From a checkpoint of a small transformer trained on Wikipedia.
Size: 11 layers, width 896, 14 heads of 64, MLP 2368 GeGLU, vocabulary 8186, 113M parameters.
Architecture: rotary positions, no biases in attention or MLP.
Training: a variant of Muon for these matrices, 1278M tokens, 9751 steps.
MLP neurons of a small language model. Each row is named by its layer, matrix (down: output weights) and neuron, and shows model dimensions 629-724. Each number is 128 + 32 x the weight over its row's rms, rounded and kept within 0 to 255. Numbers have three digits each. A neuron's up and down rows have the sign that makes its largest values positive.
A block is one neuron, or neurons of one layer that tend to fire together. After each block is what it responds to, as a language model described it from the Wikipedia text at the highest values.

L6.down1767:063107076137095085109139132032070180189151095185109105181122091164117022131109151142192165088121085147134188216171112173143072122121151157194123147129109103118125105112141150173114128096137088073135158106128131138118100156068086106168064116136114137132168159195084098169130099096077144168
Responds to: Wikipedia section-heading ends

L6.down623:094129121177158140136106148128139137116147128096151081101116123166143105113100166141106142108113118125142136101125152134096141122149174108142186174097075155122178150149134119102092118084101139109123141100148158128075143107161118062122115096076087158125133153113128149123153138116107138117
Responds to: Paragraph and block boundaries

L3.down245:120152137137100097128087081105137148162088109131137176073124123075129162082085096091140141083151112135133143148136075167115153155174163127131133130163132159088110136082104135101182083134124095084129186149106124130132170137141160092114120172140148179159104097120170103162140100101134120155
L3.down298:183074123094187156149123178111167078166160116120118144159135153174128152094086133122142158137095177087170120094149188100116128079131090117106168122112119099076089086099118144129118083115195140135137101147062183093126103128140136131093157136130087117115178141085106123144147130149173130082
L3.down884:118054093151123102041145102137127058137139106134108093121176119132147154146108168128131127134134152191134096064108141168172149099109153110143201089131171143124149114098093098117107115113190114078139084112144122110094107125157130131124100106127081102068166125136106152130126149145126116131
L3.down1334:098114111140118064149125161081108089098133134149154130095134121168078151148097072122114095072130158123154143106140161105148167144143107140110085180165158117164129123092153157093128119111151108122149107109138162079104101133169059140171161182140062078119130135120142170131106097091101113083
Responds to: Line and paragraph breaks

L3.down690:138070092118110136120159130104160119077148097078106207144129128155075105210158139130179140135103149155131161176110063148150098104131113137139065120104113091113134048092138117148082159099132145101114124066147113090117128077156080108164103125087118207208170109136145182116095116120145151141
L3.down1231:086135097149161157090116126132120113155198146148182165109126171145164144106120069193115188152111055157117119116121073079122137163091167092157150104158151208141146105144173127118147120120127160106103144104112124177134159116178116105156154131079113097131139084085128084137108115099115143156
L3.down1435:159090130121111158151054155128133088130107161163134100186141088112106105104142136125089188173122118119181096118095127166142197070139177107110153076147021160181147144067116128183112086101135158100171115215091152102151145118138161085114147159164132098153125141177148178106155179149144102105
L3.down1446:155059110123137102078106084139139109167097107078112126135182144112149161118143076121106204104098114118110141099132147120122102141075102114159121113152125166157121114113128140122111104166117113142179117156074193188147119139135089091176188175097161118164127080099138113093080116150119134124
Responds to: Word piece "one"

L2.down91:071098110163099122064163102136152162056199108124049119159102141205111118144074142163099145132079039120110134113127182189149087082101109090130127124094118152096133111179156108112149123139156138109125188128155211103123121093078115118167156071092094144144114061131148089137153113099121160115
L2.down110:138117141130086102122091163163228150099137140139116120076143092130137069127071146138121185080146074166124142145126111090121139134104167113112074131129067108136094110105144122066131108099183126105088127127124137125162125070156109136127150132147080101099150118146117112123089134121166139107
L2.down151:106115157100096130142064083100147095120100185097164150150109156094213121128116193113080195148123118089105163147120121136070112121124155058129109167147180181107159198149123186161097086152129112082150096141165101143127105134122152184188124182132190091139159128146138142090174117140103174144
L2.down399:129092095159134127170182115096135150129116131128123125130085185094108152112081119116153121182109081109067171139123125143133140140115149096117106139000072097114089138120113164095128183150096140134090149097148115129088156125151164134133174139122182125124105113144142171126149131082138106159
L2.down409:147121152140128055146061096115136108120123167113083174129149166153084116120140111127106124108093086130135158185131113087093104104108121121150181080193126120157143091111146107109097137109196113125144148169202111140184152103110138094154162130125140159077174122164226142186064153152152091133
L2.down731:168126119068146090143151090100135168026142178119176052160095176103192112177059126153139166068112086151111074122154117111120080152148104157106120119115138123111088160091161197088072149117161175116123083101088116102136164154136153103124160160129159106122104090104178107133169149130163162211
L2.down811:120083104107131123153148093115144075094083128123129149173148091116175162144151142157150090140137076121192141129151115162113088167104088155147106193073136091078109144170130148065148149142108152197124134140099091147119104176150173151167126166154132110106105151130082128087130143114089194114
L2.down987:131142207133143181134070161085135144142130181169161176185146129075106129104138127161169174148212119156144110161114139161178085081020169103169119160143079141138157154136119070081135148131130106123108099211151101116100120154054142152109166106096127122117100148165136166139149119136117123112
L2.down1118:087145142156091111177090147127154145093155136090199124163133115153148144084207060116064070042101069121116097114156124156108133146168090142098200080159086132105095092112095128103097083136117125076123157114106166097156145106136115143116168127151148163098100121100094091108134109170028104097
L2.down1301:124117147155164076026120144170119156162052132117166149112182143175098160143057110119162167127171093027112157120098106146142088105108149092170180097110080128139072145126181113151140145133147197138129106118147205124171111080085113131142160140165143116079090127088148101049131153104147149130
L2.down1302:178113150132108155022102081123169130069174121132133175144069175145151120121080067119106122145133108109069111158090123190128095160103083130111114146191104116083144120099152143173111120124104146121070157070133100109153141113160126131083139121188133179144106151154140188071092168083153097139
L2.down1729:135189130165128097119090124105156159103135133143037157121117152110060130118122164095187106057147131131155122149110127143075133111113145121082096149123136128048132116095088134114160120135096128119144089146144134105081120096091138087123130135140059122134112150112133134185088131158093169132
L2.down1997:151143126122145128081099118120143114144124131112118142238139131141096111104171076127183134150157095106176087128150144106109141148128123119119137184104142167135068113121141153080155197181140108120136118089103177138159128134170151134115074135107115078133105138071130183202188164105131177151
L2.down2065:070167073157140192120199170176137070103159111165125151159164082126133129083117161148139154118137196141105149045155090129142122114081128072149177131094120141124137125138155132108103147093056167142111135123126173129130127109102094063138100138090153162145122062116109100116097144129134152159
L2.down2075:079157176155133147112158049135129152149101113111135139236084155116171189104118111124127111122127147084098116159151094163109148153099129095096154132151075193159134133153140134135122090185053073165128128168102124167163106098069135171105123153137119142115066095179157096113102159080089111142
L2.down2116:090095162102172129133111108156101135130100146118135166144088154129219129157095142185131156142135080164208135145156109163147120141069111071151150136118126170092149105152139119070156094124190093144119071150136087139190111089057097160217129198089122138127089152128176043131144079158128171183
Responds to: Negation words and prefixes

L3.down669:152179107147110147134092130111127093117116095143149095124136134104175140116131107131175138139145166193170120132082150055133123154081142121160129145124157124105073147113156137178090084126140144145107105164106107173103104162134104143163174124108169102198098111161179102149126124167103139100
L3.down1252:123157140078080121166159104188118152114140116109117141130095079125126091107108127091149203152145129154159129145121123112084124087108148116128156102170193075095157159072136119135133147102175109104128149162068137127165110097057146129111116106160143096101119130092161162118114197171064144125
L3.down1545:125150123126144050147096104122131113104135123146166138101129152141159124153125124116100142128150077098102128009101159161145141148171191138106080150053115120124136144190126117124095121077183183170077148127168145086150155119122157086091195139123080144140119162115145152093129143079102114164
L3.down1699:117146148115106132136160068167103123089098047114093142139176096129155159115104154124136147150100091165145100154125132126095099109075114174072165161100121157061125096163153134177103131110126084125108105191089094128090103192147188190125176110123116142141142178159172098112139123158162116101
Responds to: Segment boundary tokens

L2.down15:126151156106150121157198159118165097155125158142065149115138097106076100144228116130138070151096088166125097104136093145167109151125096133181132103132150118092122170147145134129074100093192103129132186149141109136139100081109114105083124118115147100182143120116159121151157138158071145192
L2.down80:145102150103142186176122109153130127125066088151128132174148116071160087125078146061180165184133061130167111113152115154132113057144104136163149172134119085121133126133146138168152132114126117087136117122105047153137098135177116172140090104141113093139149079120187142145106190144140098147
L2.down132:094132135092170161159146096170168127087130144141101141129164137110141094120152126085115138112142086143137142124119129126108092130146081070149118093138147157075057121079176137128113139127169106198113088101102143193116085132134160169159107111083113099154097165097180141082084125165111123185
L2.down653:153135123152128159157156140113103036076116096156158115156140156150160141099106115156153104137153165123139127100146149134140109140091125109149112145118129142077111067136086105116097059071122123117134128138115141169143080152132157101129135150144129156122073131126246089152151135137101132054
L2.down823:133053075133050104136080162129107147125154116062191103130154166108139123104114153117107133120143121160138128153070129123146143111158139183116139097153147172076130099197055083165077121156139139105146117127132123108143114106048159142084147131082076117187178111075161168126146107132106130120
L2.down1101:129084131108111149084069130170125083205123127095102094175094154113161163097123108131162094113145111135164153113087088222082076147083139118152099133147142107147122128135055121184115198139062143096122109147119127125084174099138194129123111141124082156090164126085142138184171076088106197194
L2.down1245:142178158122119198152108092098090121108161133069171126158145116159181132107149155130127113185114111124129072099110145120134177153109087155153147117143110114162133118159086145181154119125153127142106127136136139108127160152117138106100154105099159142106120156095119096142132151128157181110
L2.down1269:074128126131160125153078172132139092139141107125117120088138112092065126127186114147137146140142111083083096168155164155161132093113067114143107070122101112155136088115095129131139116130133146189104051127153179149148125130156103100092109156141107151100132120112157100153186116083072038117
L2.down1515:169099161052146085182132148240199144107071123124165130150142163179116107123118085145151136182118121152178200132068107117171096088076173114161142099168135142138093153118142147123095155133134113121102149150135099093113123129067195143136164177133147091117159120095113131149099097106133089160
L2.down1528:158161171119113142165182125131100188109109118075121156120126112179145112136164122187145136136145113121112142070102118081115105139163139068158126135171138142141143179138159128159195149104106128105099119095079135148123137159160112072125116111113129091146129148184113115128113183103137190175
L2.down1637:116160152139137144104072199135102131054147130125108133109107151135108138121122113156080059198131112136088123192128133131193154128159179108116153127105139137152160229087119111097120117111098111113132168095123091135102082153143139133102094114133112151128129134154134138141166103130086122146
L2.down1658:104120120165157116074092060114135094127116192172115091123141097154168174065113137130125144125167152109178193136103093070146145098139086128053039129176126047099130103116132119154145185099156147151149073110093072147144109162155107117137204138129127116133196166126125189114112071124182155148
L2.down1675:140110143106095087145118130133142108100132114088178121133100142225083111198064176117131143077085136128126141138147101188093123153108176147164146153078151114091116094149111102100124162113147061129144092123145139062024175124108118116145123090193134180118188162115117114103160144129137133169
L2.down1802:130138115187095101118124130134090137102179142080154100129226140106103127127091098141072094149106104113138099082117141092056084126120123084130111101095096170063095150155120063139150115129156145132141105184135052179163098096099133167147131151143137151031070098180148151110165065113118112143
L2.down2011:077127200102128179182136153165102134046131099154155119100123130153092182101167070150190111124055135189054134047143089152165143206140114151143113129127103059176166142132134146157130183097091119179075136140102123103164155118093153101158156144077142150111114097151114113092130153081097094191
L2.down2070:095128139098110159116188092186115167124160082157132138133148149135103180109162129114138206060107169159121123164176090164130146201070072113130103128133156138136096149150123104094140145097125131163109186155080159117136116129081189151087161142151038125158098188087137153081113158156146124139
Responds to: Split-off initial capitals

L2.down49:145112175121115072111130132126188119133086123092124138182042199154141063159078174127159069092123136154053180121195082131113100135110117090108134132091103123096163096137119112108167141135134123115079124161205106125097142100086103100098139053121178141090148120061147135123127164153090101111
L2.down61:115119153076166077134109149073116125185122151129110148142088177129077151144140122143042105117104091155176117130147110131183118152116156152108122132110077111115144107157121118067161116154110121118088158137163169158163171130150108145092155130088186069165131173123122125098083126098125122073
L2.down64:152079180179155120144110131141107114083178115119111114119115074129118132110055064152110121104131188205131104106145194151028086156140122123121149176115106126146092157111153099123097104094100119168193087100117106165041085093135144092078093149143175110095136143089177162104106123090115136102
L2.down295:134192122115104109158144135152176153205076124157134131215100103137143169146120145147067183141122112144175139171086172106143124113154158128156121124144149117142116144157130125176164129172182164171153119148105125092169157084176086121165074108106149125131140123099088107083067107125071097157
L2.down347:148124153144100120153112093131123154134124111103131129089104157127083128139185178151117097076077145129133130133154170163147130155163135150106121118113129138134141102159122102102090104129164145147138120116127120101157185081067124185176078089119107126156104123144075095092176116057151137119
L2.down420:146177101137166133120176118147187065144179111111117152194109130147165173192157166117158103120104129137109137160131095195173097118120166133162088202104145145098166130140106127119073143143116166161138161169184146144177105160163189131106108106102151135151142104180082104154111132144113157107
L2.down455:147180119101145178098174099123138189168115090093137118136105177144087132108166135189194109102162154116163082114099125174155153195162142102140097134112055085151119097168221117115140110106127131132131157054125163156104148148123150112131101171116136136096133119121125120073127117097122169151
L2.down692:104152090090119169073085139111061115123206156175151122105107072122166200111158150164106094132186091132152105097087180079129199158067070162121096154103138110118118164156144123083171112116131110178128107150140136161124134123151114125156107136125103109127140124107146126166135131071190133118
L2.down810:121112098090079100094063150146217083126146156144190118148125120140147164063207166126139072117113061118073124127173132104122136161187119134105120163131139162108146178148161103139191158135129117129173135127128132139116131146104117169122121099114127172147066102153082142157130192129112070157
L2.down865:160127116144103032136129086126098171131151107132093113161083152185197140068119176191104094103087075057171205137185159137179144129110130082161107118101071094079123155158149104142136135089090112093192135137124145110102117063138154125097089126084120095143110093106112081098108138078093097117
L2.down930:177119113170114118164111193194171110196132226162090203086120112139102165151150090122120140102125126221140148141172160122141137120122117135187149142081110158113137169137154135093109097137124104112133161084162203118124130133142100146172172118163118096136096103186190159150148041159175039126
L2.down1158:110160159107099131122140113108170176112084145105158176172162167228122176153145141118115156164086112153079113111171190101178144123154142115105098121118143139071115117128144115129145132130189089107119148155117158134136094088128174192070119111115106141097151104115126153123136111137065177126
L2.down1927:162149144111130125129055138094112200145108132142138230134121168102149184125102136133129140196162136141158175125074127068134090131139127109128144123151083080124126139114044130139087115112094085117102099138139104123123176063098118116114118074126156159145143161090193129064101128133156193128
L2.down2084:160088151114122135135151082194149118105104127098106141090101115134088138158143136105121152150129145176146101122165110144138138154158178082096057158191140085151108139091109174147084121071118167063144150128113242146066079116179183196130156101126126113073126160095158134131069130109139174081
L2.down2228:153112120083141107115068116150141111152107154155148100137141217086116160131139104140113137189149109149141162155085107168130087101135083187145110118133108097100129091159181128122107084158102127106149161161123173083195135117098050128140084136058149118139152134081164147115069112068086085132
L2.down2302:114121118146076243103097187160164138146143098131125079156121156108152086143098147091092115119171152151153137091098149127128100106105097119126115170169095146102108125116078156176169143130126146147073129149117151132136104149148121110165165138077109091092153206135153118157132176106155110142
Responds to: Equals signs

L6.down1200:113131129195133106177121081110145132129116134123136141112101146093168129143109159150128136189144125160155162142106050156142139122091153113188153129106111146105118153145107146098139143145107102119132142122141083122164121108122156174156112144102137153105096112104194135160142137154151159132
Responds to: Negation words and pieces

L3.down565:144107146094178174123120106098106128111073121123125118153105100134133070116083100163149107104135112144101115112094103170163092142115086140130118098110138087116197125145146176101101192118124112115116178108146082156118140108039162124139090148063129152118153150044174101113062135147109155059
L3.down908:116140091163103131101047127159145117168053150086181171130133159126103138141168121176098173128140096066129145145103100126117133090176079105150146174174167163149144131101136167105195094147067126126127104155173148170132090153162118219085108126130088068119128177101138084160124159108148186126
L3.down1894:121125126166109164155062102131118163172126121079146111102142094146139129134158119101176160128109153099132125134129120121135100154096118102085077099156156101073169133131100081116094127189131136158164126130093127137085167107130156199134125187104137109088171124118213168137153169143119164108
L3.down2301:158096123121059098115146111048099133116142100160166092144153077128110094036138124148126120122128141150167082105188076190068085125152143175131088132137160085126139201055093104170114095153142103125127101140146118131094093127155122104110087120107073097088113177146082102135155166103156128165
Responds to: Piece after initial G/H

L2.down184:122129078123132092150171053067143086152162097062109027120096114115090134184163098161115083120160129153072127133093139170066141120124136127117213135142119102124129084191099071090088176131179168104137132129164116071122127168103181149139158121109184154076167133162116091126120161103067152126
L2.down199:159174119123078076122108094151150117096063157160142108146157187086079082125070116118139179101103158125147173184082141058128138154131162156108102133129122107187131098173098127159088134129159176173129157127156144141117160107101137120127124121098144101102129175093158162158115105112142098134
L2.down257:120114114173128071150141107139120153133151162134182124168086142169157083089072136119205083124116156149110108138181103097157167127076108133162104151114093155154106127079177173111129134121111160189178175170173155114196118104135078119053148102185149132161033188117120126112165122143154157099
L2.down261:120130124165141124186131173038119160107097137128128097173064143171110133118229132122113188130188115127168114192157100106104155113147174123135123140126121106174130117185141133092203073132150087092128133110097127161109108171170135068083115124150165178134154134149160141101102113132120151109
L2.down306:115118107131077164114103128202119098130103163117112225122177105126168117141120125138195147130109111102152110148113112161131056100182177158118112134114158078073178127126076135112114193175127130113149137140099061118094165092097113123152093099131087149100114073161083160168109145145099135106
L2.down365:103084164106124079130091114143088171072211072158088147133166120179100117110112126131134179127103118130166119196179082129145140185131078097151101137150183139110166152123095137128099146117134093105112150171120083145082179117085140099133071172080148171104115146146190135129125116107100078164
L2.down376:097123111126123100129146169143144158124155119105140131107077122125154178067149157106112098196088102098113111081130147109078110151147133151173208109129081135060150159106134085164108138175161182156117146158147122190132129074082120062099130170150086161107132108086148150135185115163137125072
L2.down557:128124124077114070150196100096171118130114132100169144098090134112133151130130126131124110125137147075166101156140164116102150082146131095114150091190124209140170151100104129137073131110144080086124176138164092164111113119190133093140127140164062153103191144135147158185100140203161071116
L2.down782:137113157132097139187105108162145092095208155153159167079117097175108175106120141136101122129154165119137078128147117220151100129114122131107150152186123107162098112086167178098124099142122163123085101160122150121174114106078047174153094206129105197124139206145111164161103131183147079140
L2.down1111:123163127142127132109169114107120136111135078131138043151119148087097128146202076144167072111164131168136182139148146094087163141088085109138097072174122136159133160121128140132112184122106159093168109147133113072101054129106195095112141118078202142082072148126129113123171156149156086096
L2.down1161:175107167069158099162175093165105132171109088122111164182176100132124119146155134165140154094131096105107098170103144125115125135187127079081153135123159131122174125116155090081160176160097134084105122140183170087176168170133177142188125160062088162150113104093137130156118151073161063089
L2.down1459:153110122065185125101139131167156119109135158150092087104134117153124084178146097161144120140122142138155089167145118086095186103116110122145161123104168144128150172217101179130112120101075164133149140130121187126102171184127143206165162124118174138177113146086143108113085110145145106127
L2.down1608:145109175108129125164100081142112141120130141096180156130117069185140087166139086058119102126116131098180096057173099106124146123140152150147173115110116111162183134151133148139139134145150084092145119197078078137198122106121118138101132116120096178142107151102143136142153109121080113135
L2.down1645:131106149199161109115134123149106075135141140102101113099098130092134140122148132131101170101142164130067109136124153053133149192110153117068119128090167116150142155106124119155158133111045173124146115122106110125161147097166121170107155104136111131164117153068094151075165062095078109103
L2.down1955:168123127140159111110183179080105127112092098127054126127123155134112121125124111152139117163108125145097116112144110197088157124160098129111186128106125076142081142103130105106169081133125144098137123115058173077122142126103049089150123174157115174107163147102103122139158181142146191102
L2.down2169:122102111157108109132152104141118112142111104163118149128120160109139095133119136116116146128143126102167062139063127117116078055087081147137178127120154160099076178085126092194086118153159157127132094101096129134152125188162097130171159098176107137122118118154101146135146138136118197176
Responds to: Heading closers and word completions

L3.down295:111157105122120125109149081118132146112118162144099153133121130195144107153152123111084133140130143124085215142139124131084159113133114110147136072187168121111154079128116113143138194150149185138102122172199132117142156174154108155142137069069129151139118193094117216131115119140094148093
L3.down553:138084119158127100126085104105163127108136124082117117150113091153124159126121122188085167150176134070150135171138081152155168125161093104102134173035091148066124112152149111062187146152136137121139093116108115107153114100104162121092122082133158138124157069128082063109110130140136211193
L3.down1750:077131052161161073103150096106109127140136143127076105159117131168131116111177126122134113060140177132149175141147103141127129209102128083123158198083119160133173174112117125077147161104115150095155188111114150107098161138132128137142070111144090117100093150120115145096162115095136132143
L3.down1945:125080151080142096123106172133104084149141081187089173124113127119162141065160133068129125100116146134167125146156084151131144195096068088126131184197124144091174131131145150090126138154111069136149094073106114086088132119101129200148069151135115140064144134118142107109126085086149123175
Responds to: Section heading closers

L2.down175:157104129089150172069119178157092103109137096166113103119133136085099174144169102095127117111129122108133111159117137178150143093076081134158143120116129094140171103168089098142186078074171163151116096094135100121142158089119147133191083172110170186151159110164141121085122136132123036099
L2.down191:110064124104136151099087108066174103094131115155115113160104136119169196152116136185127086174160166053124160096167132137111166125149085193170162109121125109131087137106202148122094177119162106052123135174188175059096124096194154100092093139122139113115104202145143116101137152137110190094
L2.down537:139110111210118144098129097198159144119110151174082099142100134126093109078147099099093182127129109091131095100171104100131090089138136176080103188151131182125113121151142160120116203130131157069117076123207048134126255111117166192141105149104098158137073135135156119136161174153109114114
L2.down867:160136142248166145154104152120093125169110121125153067135090113103085120099149150036118166161141092202116142201146083121159135169115197158133080133207142138098122123158160130125159106145126115170183142170159143112166178133135030077117138064137117129087093140158135159137103173103131160127
L2.down892:140048155162149078216162172121158103164101130103120081116091126152029165137165107119184157150150175186117133141137141083112152160136112079158086167150079117100166134084051155156133145154142128150117151105108093138132161143177116110056159105117119128200108104063086154121127146182138104107
L2.down919:090119092172147117127144072101120255108117175137165088142119106106121113112076090113088087164107166103135095152115111125182150089098143141206117129118072135140121124136137172127116131120115105093153176138146140055131167104098100152130124105180135170132128094084168163130115099127127144112
L2.down928:114025158122072148176095124122154132121070108111142102092125135137049140074196128138155143124110175107166122161124121152129087180120126194136147146082153110154115092140119182108126165107214135092091110146189141099122138122171180156169122132143126125141096086106158095130142109170156148074
L2.down964:165209143141078146072140169099148159121174153077118171100117146114174123139135157104131081196103119172151084084102102122121131147131123109144157185099161103148119098078132047117159107115166142156073114165130027168132156117136163123157167179121055126124145161141133170165053152173151079215
L2.down1091:127099102135104176167112103150116153098136137173098154173159158130104105137105133080086153047083094066124133114173112139139133069161115081113109125105124116175138120170117110135152158169130130142151107144085149179115095140130171121130134091101160190101200113076066133135100125156127157054
L2.down1151:137132105105097075074146121095183106098182117100123130127175170144155133170120119093111167124159106131146088192113142120130154110166044111151092119110123151149177147162094123126123125162091131130175110106118138181174145119127170163079191164137066142076068104101137167063185112095148110150
L2.down1197:108165168158083156119053090142101133125147148122152089161165147122163106141113212110188084111151122150140091159108215115104104121165152121156098150172114098133134132150115080128066109114084079160076117105135108177158135088083154134173150097179035069136059145062091136097102081143095189097
L2.down1493:134101127100086102133070138131142110082123147145139091080097094101124101075080113138132135110120127163088051160112135105087123109141156143099103137116118121159089132128195130120172141164145118122126173124120074113135142147147158141138128083152153141068126095113083154132115125124183077067
L2.down1505:185132131207106101157146130080079131139117141108165109144103153181119097151151093052098150120083172138088083152068145124135121142105106079071132104151147123085117170142124152165149076150171167109143140115136099211092120140141126188105127144208133026102150122135146075185126144102107181115
L2.down1635:107185129126148076107135109164122126117180072154106133100135107129108185144164129162145123164064107095089109107105104142097167118085111152189143137119164095142154082091132096129142108140155129147118162076131159155102087116131086150113126168151076181146109154151054113094048212108135184122
L2.down1775:071102108112139113185175134111120149123087142136087158117149113094100143126145090046147170074099130157062129127139069145112152135126058111181152101144056131110141170113116163065108039122178179121148161084119116147174182118139187142136093123119165103134098126202171105161169135105142137137
L2.down2197:160150146153079160137130124124126102233144111133139047161120133165116134123156122166173069145129112075125157120134143152113157122148099122126149101092144102103092091122122131111093093166067072146132065111160146075069154074171140140124140103114106157100095110083102113148152076094115189112
Responds to: Vowel-r piece after initial letter